Part of a small language model's weights.
Size: 13 layers, width 896, 21 heads of 64, MLP 3584 tanh GELU, 155M parameters.
Training: a variant of Adam for these matrices, 8118 steps.
MLP neurons of a small language model. Each row is named by its layer, matrix (down: output weights) and neuron, and shows model dimensions 693-884. Each number is 500 + 50 x the weight over its row's rms, rounded and kept within 0 to 999. Numbers have three digits each.
A block is one neuron, or neurons of one layer that tend to fire together. After each block is what it responds to, as a language model described it from the Wikipedia text at the highest values.

L2.down165:496524475493560469452603600418414641498471490530471488544479421461490507485499420539600485470497591532561519542514545395505516533440524527520538533516483438558496561555475604449564504515519481595457570497494387433533566434514551516457417565506472446500469512473510553447559543465436416434438447569547503543482521422461469508526495492470540516483560549526417405510505526472549518565492421417595508478455495612474580552483579540423591521531494531459561430570461520418485583559490469478517560527542497525525388571506552477528487492540443494586446523575542559530498368465580514423
L2.down182:559480502464518543499537586411454619458440517563450497500458511384490434545530425580477421486476532547533437538535516473498502453486529429496512496517547439589568410503499510510595462441479457514514504560530385526493527432543415534525433560555419461533477488447528483518497532530472503527493504501451497593466470473536550437535562517484460523378524593483448485512560565584561490544520593436595487525488501596555519570458578486537554627527510555556448407462511620392517534523420507527570484462515535490524440598453614488535493435532431443589426492458498469473550412464551531455
L2.down375:424451494499515532499513505491482624529502424505518550534415434481488498600570485474533470516552536650493521488580485421540477558491496475562506537499558512461441444514451440398522510510508469511540524470543549451474507481568465546495428638547474463544483451413483559574511558584508462534418518506439488591582526458417484521539485508534425487536448529510405494542518555582415451551524432536500531480498577539563572542509555468456501528408512497527519489520517587431580537600540513462531509481522517495459412455440565481449513578587515491606468486531535529479477468554518484487
L2.down569:485401397572509487449522525536495530472522497477498486579496466425455533528553467552383488524528517475458553523463513509510465447406486519504468539543499470528516460527457557468584559453532576491534492412537525532542481504436472523524493468601523523456463433549452480565526540558515600495605515512461519510576532493519466516557507493492615465616495447476531529427474516520438422529564450529519506519491426480521500452486525496473554453488470522496529464500510557577500460498475558417589566627568393465517432517444478500454551492468467460486507477562533435459581442434543530457
L2.down1501:495514560491450533469522478476524533597469591544552438402529486522560431451577460456372546520498515501458458467476455445474440531429519439447550484443439525588568417509439484447546562522552479475429539556528497500516422602455529402536527503377478500552371566610492430494501457554539466503435438494398527483509521461524531550529535544568484541496503464458451526492587520423521554471483482481464609591469445456487479438550512435409512503456513550508337597551481511430406543502620518490489506494590540446527510478451538523427521474475468717423543449489535535590525518511513493523
L2.down1910:580500497466521465523536425560546566513501558509507550471490523482532454499586501562424468493546482502533498542420507543447539540530484493453526415487521405499408587468457505496552510404545500493498565434495447500537542487558434556551494523543541490461448611455476517487544612481466499479559583577540549564523492369455552468456503508529537478446515526554456504474472468537613515447471442517470497507448531464555545482553504544525446497496514490512547519511455604425512492471483469509452574458472413427560404528472531544500493516572569474471446517503493444488521484502581599561
L2.down2966:506501522504555514456549472502530572445556582457523470538467463464528544618505469550461451516558619464439515444480562569517514446513500428546497587509525578468566518546471484434460447485510454506501438458482513450436474466514443495453505490521520493476502478496394573525496421448567417472365525487489535541509344480502489466519475468458509370521593472484465578573613543495569455538487455555490518450468529354520506534461459476468577596544417580487510538522480448499502497450392480425507490604480500562561473414488414475492486515531567538509503528519499530582516461494545412477
L2.down3241:508497488442525476540503620559475517467523464478519567535417439475420447463448476477486568461501447456471519489516555373451477450571543436428554480377515521462549476491490561457563492451514534581461539486532562429531470454471495495469521516548506511509496489567495428468514557529522522438515502547497578506539518504554430563587475463546493537532502510487508475408515538496475514520467536554492528521509617563553519435435468531515499448483525535499460521479483476558482509495501594471521495495580471601574495480486490465534436531506468461432484497479497481463454504424469530523
Description: Proper-name continuation pieces. Second or later word pieces inside proper names of people, places, and titles, such as Ju-iz, Jenn-ings, Maur-ice, plus a separate weaker response to "before".

L2.down985:454552470489533497532510461526468517464404432483459453523533488499511464437545471437431512561477505582555473558521473560414542464486466550506455476483561529448480591430429506528478550502419532528450452518388466551501542419560528599446418518422438586542407545545543500489547436519529518549474557463560518505523593585527541500518507423503548495471615504556469431484422568506513495555459517489447409447467572448521472527545542426388478510487566462589536499502534547519471493543478544515404560535497580506487492540493534516515549509514488503479468534460503536468446520491504477527
L2.down1442:448535477411556529539457494463458539495537447406468492427560437459387541528448481416487444481570539497510563467583499516438404576481574552492410500404528597423487590405400543452522443566476400475471497471470535501473546572453419510509468472504563578401479494469503511486608432504580589501559549441495445543467529529577536529496532512499575532555509385497547471500517524509452471495456485437458498516472455450478544566509572438454446534480487529512542496521500526513486539403388470570448521509542573544499475520505509538513386468495495497445454508464455473591492452454563591495
L2.down1633:543502589504543512548524535559550584600418487491473510473501569504521503522431501480570480526412510556481501482542534450519581542473574426489513461524568378554548513430503526493412498438494505546549507446582492485473489484429485480454601502362466494495487543473487516458423506547515533432414468544482513477496423441468362433586525481524542465544441532489486585534449559600467507485498417515499410574520443499465524540541537533552545395587580452534405405440486581415469513488555532588483504535473557500522464466656444557444483482443463501545586463465556559494496417511457537521
L2.down1773:461429508520585493633487490472504501457553595460484525582490538504594507467497507522457493503492591543537472536383557498478433427562488513429338560475451469447520563352501485515546448517485546531512520457498480477445453566505445504453536432460470508488442575467508531519486477547592502496431518515481489546498546478424480525513565548455539416476441515429490447558461547520431489472552592601559526516546412505530419547532495500600472480541458508582531486450499548534551536572472467551506540464489493487484455470532561485498557540541466497511423477556556511457512559549445424569
L2.down2997:511470515520528484584451524508492541448461508504571512499556464551488454526522490461513495547537506505521521474448510476538567505514592495465542420502526527572564516507468657479540474480484546550553507406478550547507559485462489539479551454534461529515638550394523491471513496501459594558517523512425443548481626489612488483520564517382544455463478461481552522511553543541467464484477499386498454564445487370460514535470521528495477406466475521485445466538588543545564541513484504461475573541600591565450529496503450467420508488439568519429513487542460567517515458547506459494
L2.down3001:403488494460528441491475566470496467529524469428494618528444456521492600464460558450481563499443584505486510551479414605419515569495478413513496547576536401454400534449517494458494512575488485458471525498487440518470479467519571581450547473443461492465451585596591510432494372427618525461432565418484514557475439496505447493555407531514463528495455461492447495464475590473449469424548477506481471515464471420465575441465544469408453520492464468447522538485521473434547483469463486543500462539509514436506588446532537544460566652446452483469588495491445458503527523568396521530
L2.down3003:471511484455538441615490457444537471508454463514425399400519462515507585519561557600455542417485438582471466549439448605509492434458483452511531540537562544469505440486453476588461532503580444579596419474477486524559591440520476531545401502396497462555507494553472533546393518476485496552401546515603580573410414397516522521489437450414460524473578469498512473482465425490560536466478506513519520523527499491585413495443474534462478468467513495497500421533478387561453470504494516493450556494498596421523451492580516441492488477458525478530516472442498448446462579463504461492
L2.down3132:524555553504490487560514526548404434544562476519496562529477480515531491477518497513483563568526552549441512559520538575435573509566472466460518424526490391507465549511479531446460472596422493527462471481519497413450538517537443459467495462464485590477512647601558507493458438522618445480531569480604549510548456429488582458516494538471506468512506404454477471508537476518463450454509425479466542615473415540436466460456468473559383514483472493448565424438427457519491450462524602619498589437522486515532478453429561450441412511440456444460459424557506374444412485651442453494
Description: Word-completing final pieces. Final subword pieces that finish a common noun or verb split after a short first piece, e.g. h-ides, balc-ony, car-ved, cl-ay, le-ak.

L3.down502:559480545479390533431508473506519476445575496500440466559462472563542477439571528562448510469500536614566536539455542486527524521495498513553476561512546421554520512530535472493526555492530399502513476473444515517442531556444502464458469590545568557463503441494471540494509516497511500465375541500487509522553442516444413491428513503477426487528573436592533565478593503537487396446498519452499458562543526565537525540435539490487462451569464534511525485499502553527536432464561548526445441443510541559537413462500437464519571584518495415578539332558425536451551391458482563524
L3.down980:504370503544380492514557483415549494474659514461463480563615518519581448520480422526488585430514478599467468570497585524515500526541471585479486571456496447612462491402453518553520557482461471479558492502449451478516520587532478493477505450415483599481590474526496551441492518479456515436592486501467479468464450543507554500484500569421452470550554493528513446493517463534495463465496590455479430464403570575564547482378494418475483402473481522535468514473526486426511486522587498485512474523526517444517464444458447531507423623482472383517525393553507496419512438485459515570
Description: Mid-name word pieces. Word-piece tokens inside proper names (people, places, clubs), usually the second fragment after a capital, such as Or-land-o, Tom-on-aga, Cov-ent-ry.

L9.down394:514509557497412573527473508354490547472462578438578455495540414461436369449569439505504498499437485577537527527529461581506507585432470512562546616518418462486492440610427515471470467519453475421562545553538436562507430436552449562514445576473416537490471527558406460546504492522544471515474473516478600491490461526467513471543507400487576488472571498572539514483500510561480500425460529519513514479461603532529441499510534528527492558517511503538409487573592592447564475597585447592482521503466412458468489528403518550440526617524461566499516455507540431522411381442477443470
L9.down858:513564504490510519503506541488460512524460528570500450499446511503462557525449476540490553466521578514442569552432420467442561646379554498491442629468470430500489433524401525451546490456494513489459444440514408508495501428455519553450472481452459391457531561442469479495593500520512506431454523470455559506524536455534490435493505476494510473485664534437537437531446490475506517496432573536516509655414450584468498552506529523440511527503519543541441491496453609421485523524450423524483493454612508502430488473446544470459486602497492561556507568509472530494489462515417548520
L9.down1145:498517475519466476433527504473481444555498597600562460427494538489538484534559535537570482558601570478420466436511487554549561607446460499466471533476524570487482513587464468448511476384443481397527444487494447473557442548495540487519424497494413456390448563511552513505614447491510437544516462518477491507451498550568557546533450513579532499532617473522519585525512518464464566582478474526485480573375505488522419411441489579534463527442464527417568407469461531467547449458371474513509451558473592490524488515508487444494453556518469505545537504531517507500524480461498519360
L9.down3238:544467483462558625498651473542645436560482466521654507422456513442430500481566546472532554496584571463482517514508539476416564475504544465536481425459539486390517490487563429436438482436470516538477525476514447528353492484457421517530541564509545418447502449600489491516582500486510527464559510531512494489505565475499468425584504477523505454422512496534392541537560515541405451575507455510483496506500516554463464510527503555477409499539493514547498508578472521497458554497717292490500541452490491490518452500549570541524532469507528430492518612568510448520598476493466462543
Description: Mid-name word pieces. Word pieces inside personal names, mostly foreign, often in table rows or cast lists, e.g. Ram-ame-zanzadeh, Al-Y-ouse-f, Afanas-ie-ff.

L9.down254:361405552533427452474496513470513600488545527595508520602538467513478560439471375576550502505531500559511548412491523494517494448463438492523492564473486433438502446514484544514559522469483406504487534580605439487490465572594513496460482481475486564479521504479472601457476569512457397506564532397444515476534494489517533586507492491476522546550489582471519648517467464536483490437545557501515498474494478522502492529483479473446452528537513437525496478516539461504503514467595487556502477437516538559526460444443584477529516516513478503455503474485553522502528428477554593520
L9.down1556:545462482493522469525428567485537452393561552548463551512605529485591488386381499461499439435487582499591473494569517475450452449444482501502533529570567456527511579475474532435537512489464470560470463565519518596541416460481473462518550463473501540508490454480476585526547566477541400459506479497543449511474504450482516428469585582591484497553475608560630564473511603563487489449470466414477560510466588490439565479459509493564413490599532486388481495485481466485467423404481459499531606584539487433514529411567505555581468471390580478490537557459440484570524449466490510513
L9.down1636:585498466529489473524396547454456559441545497477374557481494481399557510537468572519429461485485532613442514499537539491482549533466500547517478492574429512544518441471504485519487443502553404448509572490543482417544537476426444468454477491482536512528561531465509373501470554538494440501533362547475537517510570537546491498528502435551440609554474744410563474534460472537488534546490488578571515463566539495430531426505505541519589464479480461573500535508485562596513454501665501519513556413525405520429564514384520481550545450488438451468501466568511523517480468523519547524
L9.down3174:511496581470453501482484470442446511516566498453462501448525468480526398491482598498528517607446533561587529560573532520461563586442557491525486586556489542501491452464543560484526510564532524542489497494455577484591500565530498504454563537440612458574567541448566509542380487548531465478573455560540600607469500452501471547432543574452485559538508605587519566454538469415528417563498557526505477578415569552434477543539515428507564456481434429515465463510449519518511581526596425427572525472575480548523493486400520562611504482457476510627515438572476492502411403489529538527
Description: Noun phrase head endings. Final token that completes the head noun of a noun phrase, often a plural suffix, e.g. pou-ches, infloresc-ences, sp-ots, types, contract.